config.yaml
num_attention_heads: 8
num_key_value_heads: 8
vocab_size: 50257
norm_eps: 1e-05
rope_theta: 28600.0
tie_word_embeddings: true
parallel_block: false
init_std_up: 0.0211
final_lr_fraction: 0.0
batch_tokens: 65536
MLP neurons of a small language model. Each row is named by its layer, matrix (down: output weights) and neuron, and shows model dimensions 218-281. Each number is 50 + 12 x the weight over its row's rms, rounded and kept within 0 to 99. A neuron's up and down rows have the sign that makes its largest values positive.
Before each neuron's rows is what it responds to, as a language model described it from the Wikipedia text at the highest values.

Description: Space before a number
L4.down713:39 59 60 68 55 43 32 69 50 62 40 48 39 49 61 52 54 61 47 41 52 61 56 46 61 45 52 55 36 80 57 45 48 81 60 56 41 70 74 42 70 37 39 36 45 62 68 65 39 68 57 51 58 53 46 51 45 47 38 23 59 22 44 47

Description: Post-subject verbs and name parts
L8.down967:71 68 53 36 52 45 73 27 49 44 18 54 32 56 71 36 60 59 43 52 65 63 41 35 61 42 31 53 50 74 47 28 57 45 46 51 62 54 53 50 44 46 38 35 58 64 57 15 58 43 42 44 63 65 49 54 15 30 60 54 63 61 43 38

Description: Preposition after proper name
L8.down904:42 66 65 39 38 41 43 61 47 39 35 73 59 59 41 55 43 50 42 56 47 61 50 56 37 38 41 10 52 32 37 64 59 57 44 35 57 62 55 38 49 45 58 45 58 57 59 29 41 37 22 36 38 50 50 41 63 51 35 78 62 48 54 45

Description: Sports-stat digits
L2.down1272:42 49 25 66 52 43 48 55 48 52 71 41 40 55 42 35 37 37 38 44 36 68 51 82 52 60 55 90 48 44 38 59 19 45 36 56 65 62 51 63 45 53 59 32 47 59 66 43 41 61 42 44 60 43 22 39 53 74 53 30 44 28 38 66

Description: Evaluative reception verbs
L2.down537:65 61 35 51 41 49 40 57 45 50 56 43 81 60 41 68 35 48 50 56 45 35 64 57 39 37 59 55 46 48 59 50 62 49 59 41 60 53 61 48 56 62 43 38 60 29 43 49 35 61 74 66 50 45 70 56 42 42 45 40 36 34 57 62

Description: Have/with/without linkers
L4.down769:56 61 44 58 51 42 69 52 61 44 40 42 75 55 39 52 34 40 63 55 36 61 63 50 58 38 55 36 26 59 81 26 51 59 65 24 51 36 57 50 62 65 42 75 36 58 56 52 55 28 34 51 41 55 46 42 53 49 46 66 40 42 65 42

Description: Feminine -a name endings
L4.down681:55 56 48 57 50 41 33 38 52 66 31 71 64 26 40 47 49 49 72 44 88 54 42 45 26 62 49 56 46 46 39 56 47 55 35 60 43 36 61 32 46 34 58 61 55 55 46 49 65 56 45 42 34 52 64 37 46 49 41 63 53 79 57 49

Description: Space before a number
L2.down748:41 38 67 56 39 41 67 56 43 78 59 41 54 76 45 67 44 70 28 48 39 55 63 33 51 61 46 57 28 48 37 66 34 60 50 43 41 62 49 57 72 58 64 58 43 69 62 42 51 47 48 61 68 49 30 66 60 54 61 23 56 42 43 57

Description: Proper name endings
L2.down414:45 43 51 55 42 57 69 66 66 68 63 31 50 36 55 44 35 57 45 39 40 55 51 73 49 65 49 62 56 58 54 45 50 42 44 60 25 59 38 60 19 34 64 52 53 29 30 59 63 31 42 64 50 58 52 64 62 62 45 41 51 64 38 49

Description: Reporting verbs and dates
L8.down163:58 63 57 49 55 64 65 61 66 36 31 59 54 59 72 32 41 48 62 53 50 65 49 56 45 36 70 48 47 42 56 32 58 41 29 56 72 46 51 51 22 45 58 50 42 49 59 64 47 29 31 47 49 50 65 36 36 51 35 53 52 36 62 41

Description: Route and scorer listings
L4.down1224:41 20 44 36 63 54 44 65 67 45 29 51 74 37 68 54 60 46 67 51 49 51 56 49 57 43 46 30 22 54 55 53 63 18 49 76 65 51 53 25 56 55 55 41 38 45 49 62 61 42 43 28 69 40 55 48 44 50 50 50 53 65 49 34

Description: Definite article "the"
L2.down838:49 69 50 57 61 23 40 52 48 39 62 41 41 66 51 56 62 63 21 67 44 52 61 62 53 28 51 45 40 65 37 38 28 70 42 42 42 56 31 57 51 38 39 43 53 51 21 37 38 53 65 57 55 58 39 46 47 58 35 65 54 21 45 46

Description: Name suffixes and abbreviations
L2.down397:43 60 65 50 48 65 62 39 41 46 47 59 64 43 27 60 52 44 48 56 56 71 65 55 44 83 36 61 24 56 64 58 51 39 35 50 48 25 53 43 44 47 48 37 60 28 60 57 32 31 60 41 53 49 48 58 29 54 38 45 55 75 58 56

Description: Role and position nouns
L4.down150:68 57 62 38 64 45 48 67 41 43 61 58 45 65 32 47 57 29 58 50 66 55 39 67 46 48 59 50 47 40 38 50 37 63 30 37 64 29 32 48 57 44 52 53 61 44 46 58 80 46 44 46 54 45 43 65 47 40 45 23 68 58 50 54

Description: Final piece of names
L8.down253:31 26 35 38 38 35 53 50 53 57 73 37 53 66 73 46 47 45 20 61 43 52 62 35 78 45 52 71 64 65 49 53 51 57 54 57 50 48 23 32 31 55 45 71 44 51 56 38 44 65 52 47 62 45 58 66 72 58 36 57 50 54 62 54

Description: Name-second-part tokens
L8.down333:62 56 67 58 49 36 59 59 48 47 43 59 75 41 43 33 46 49 38 39 55 43 53 38 39 39 39 44 52 42 59 52 47 49 45 55 39 50 55 54 37 41 40 81 62 38 68 79 67 58 40 52 47 52 32 54 42 43 28 40 69 25 48 57

Description: Female given names
L2.down420:53 64 60 49 59 46 46 44 71 53 40 52 77 27 59 24 66 45 70 51 74 50 57 31 37 42 42 39 74 34 43 61 28 65 24 63 71 46 57 58 24 30 64 54 33 57 62 37 82 61 51 43 62 40 49 59 45 51 45 67 31 59 42 46

Description: Last table cell
L8.down308:37 34 47 66 42 40 46 17 46 35 75 47 56 43 52 61 55 67 45 52 32 44 53 51 52 46 47 60 71 56 50 38 42 45 62 81 54 62 46 55 35 75 38 30 31 48 33 63 39 43 45 50 54 46 53 57 32 60 64 45 27 50 75 68

Description: Sports score and table digits
L8.down382:64 57 52 53 41 72 57 53 49 47 57 45 37 42 27 61 58 57 53 48 59 62 51 41 62 63 49 49 53 60 39 63 45 61 48 33 43 58 62 54 52 43 64 59 36 55 68 57 27 56 41 25 46 46 47 31 55 53 57 56 71 57 55 67

Description: Periods in abbreviations and numbers
L8.down185:57 37 58 51 36 55 46 41 47 57 74 51 59 61 53 61 70 67 55 72 64 44 64 60 47 46 53 44 46 49 40 29 43 26 57 53 48 67 53 45 47 51 60 43 52 38 52 24 57 56 42 55 45 58 42 66 53 65 47 52 50 81 42 76

Description: Adverbial -ing participles
L8.down202:43 61 53 61 58 48 62 52 44 45 22 54 77 46 50 51 67 41 58 36 54 45 53 40 48 34 21 56 59 48 71 50 50 44 62 48 47 60 52 62 42 45 43 65 56 30 59 43 54 52 35 53 57 59 64 51 39 42 45 53 39 29 51 57

Description: Head noun after article
L8.down678:43 47 38 55 55 68 41 62 53 65 60 59 33 56 35 43 71 55 50 41 57 50 43 39 60 70 48 35 27 49 53 51 42 53 45 61 42 43 67 47 44 51 34 54 52 45 56 40 65 58 54 74 36 48 44 65 60 62 62 48 55 90 32 40

Description: Wikipedia table cell tokens
L4.down604:48 52 34 42 37 74 60 58 47 46 51 35 74 52 63 63 79 37 50 58 34 42 41 46 43 27 51 48 27 49 66 49 66 48 54 39 68 59 61 56 42 58 61 35 57 60 50 42 34 51 70 38 70 51 43 58 49 38 38 53 67 29 53 65

Description: Abbreviation periods, name pieces
L2.down1171:64 44 63 45 48 60 58 52 62 57 50 39 47 34 58 60 51 48 54 71 45 54 56 76 53 42 54 53 71 52 56 34 28 21 55 51 39 29 23 52 46 52 45 45 37 59 56 52 65 60 60 41 67 47 61 29 80 57 56 55 46 37 38 51

Description: Numeric digits in scores/stats
L4.down117:64 53 44 53 50 82 62 31 53 45 28 63 43 38 43 47 61 44 26 31 59 48 53 38 47 36 58 50 37 41 43 50 43 60 43 78 32 77 34 49 55 38 43 52 53 43 63 44 36 48 47 58 51 43 38 29 60 48 68 54 50 46 44 70

Description: Other in lists
L2.down931:52 55 42 22 44 33 38 47 47 55 49 36 44 66 41 75 47 44 70 44 60 43 45 59 58 14 66 31 41 42 39 58 51 72 49 59 56 33 66 43 34 42 28 57 42 40 28 58 50 44 37 49 41 53 54 43 49 48 48 65 34 53 71 43

Description: Period/decimal point
L4.down379:46 46 62 36 64 33 37 26 64 50 50 49 67 07 65 47 67 48 58 59 34 52 44 64 53 48 38 40 70 57 57 44 54 31 57 53 57 42 46 45 54 48 48 67 48 20 57 51 46 45 53 52 51 30 37 42 56 60 54 58 48 34 42 34

Description: Names in lists and tables
L8.down1054:33 33 50 50 49 55 39 35 44 78 99 50 53 56 35 71 50 70 48 50 48 53 34 43 58 46 46 37 38 63 64 33 59 50 60 66 75 52 43 54 58 50 46 15 51 54 34 57 39 55 71 54 57 56 40 59 71 45 60 50 50 84 47 62

Description: Speech and belief verbs
L4.down230:72 30 56 76 37 64 26 39 52 38 32 67 42 46 53 48 69 45 39 59 68 52 54 50 40 49 53 66 35 69 57 50 40 40 52 57 54 42 56 51 50 48 76 77 39 31 40 69 43 35 66 56 52 62 52 57 42 62 70 36 63 34 64 70

Description: Institution and head nouns
L4.down184:45 68 37 67 50 46 39 67 38 26 53 31 54 52 51 53 58 59 45 51 71 77 49 54 36 40 44 45 35 43 54 44 66 59 40 47 63 39 49 79 44 25 39 62 72 57 59 29 48 40 43 74 63 41 44 39 45 29 37 50 46 52 31 41

Description: Numbers and quantifiers before nouns
L8.down599:61 64 43 62 48 71 66 52 59 64 11 31 30 58 46 31 39 23 34 56 59 54 51 50 57 63 50 42 47 57 64 39 54 59 61 48 47 29 59 30 54 43 51 56 65 58 23 37 70 41 70 41 44 42 38 75 30 36 49 40 29 30 55 46

Description: Noun or article after "of the"
L8.down44:52 53 57 58 39 44 37 66 78 58 71 58 51 61 64 59 30 54 59 35 58 50 46 77 50 47 57 44 38 33 81 57 35 42 33 52 49 40 45 38 34 44 78 67 38 55 53 62 48 43 47 73 48 48 44 67 47 38 47 60 36 49 58 38

Description: Forms of "have"
L2.down453:59 69 58 51 52 19 50 49 40 55 39 58 63 56 32 44 51 54 49 56 44 42 47 27 51 34 49 49 51 48 61 50 53 49 68 53 21 36 24 59 65 58 50 41 47 55 47 55 33 38 43 39 56 39 52 69 48 39 48 63 43 44 46 35

Description: Media-work head nouns
L4.down499:50 43 50 40 52 40 44 58 52 50 38 44 48 54 67 41 53 40 73 52 41 50 45 30 52 62 67 48 42 54 63 48 40 56 38 36 48 50 50 40 51 62 58 69 53 39 53 45 38 27 39 47 57 83 51 63 60 36 57 39 55 58 39 58

Description: Word-completing suffixes
L2.down662:46 53 57 46 51 61 63 52 50 54 39 64 53 40 51 57 40 31 67 37 40 65 47 45 60 52 55 55 55 59 54 63 86 37 52 58 70 42 58 39 58 51 69 67 51 44 52 62 52 41 62 45 46 43 31 30 59 62 51 47 44 36 74 22

Description: Person role and title nouns
L2.down1250:50 56 51 31 51 45 48 58 42 38 38 47 51 57 40 42 52 58 49 57 65 42 44 48 57 58 48 35 44 64 46 38 53 54 47 44 47 45 59 52 52 50 47 80 76 52 43 61 50 52 48 67 31 33 22 40 49 60 51 19 44 58 43 40

Description: Squared unit superscripts
L4.down635:33 49 57 57 51 51 66 74 65 45 45 24 38 65 41 42 38 47 64 31 53 59 59 55 52 45 43 49 46 42 38 43 57 46 59 48 69 56 54 50 67 68 46 51 69 50 50 60 70 42 29 37 42 49 51 51 61 45 37 46 34 60 50 51

Description: Other / these determiners
L4.down576:60 49 46 42 29 55 51 41 53 52 54 62 46 46 79 43 60 52 63 60 43 42 55 50 51 31 77 33 62 39 65 48 52 46 45 58 54 37 57 40 49 39 46 56 47 23 38 41 55 45 50 62 48 61 49 58 63 56 36 60 53 33 54 40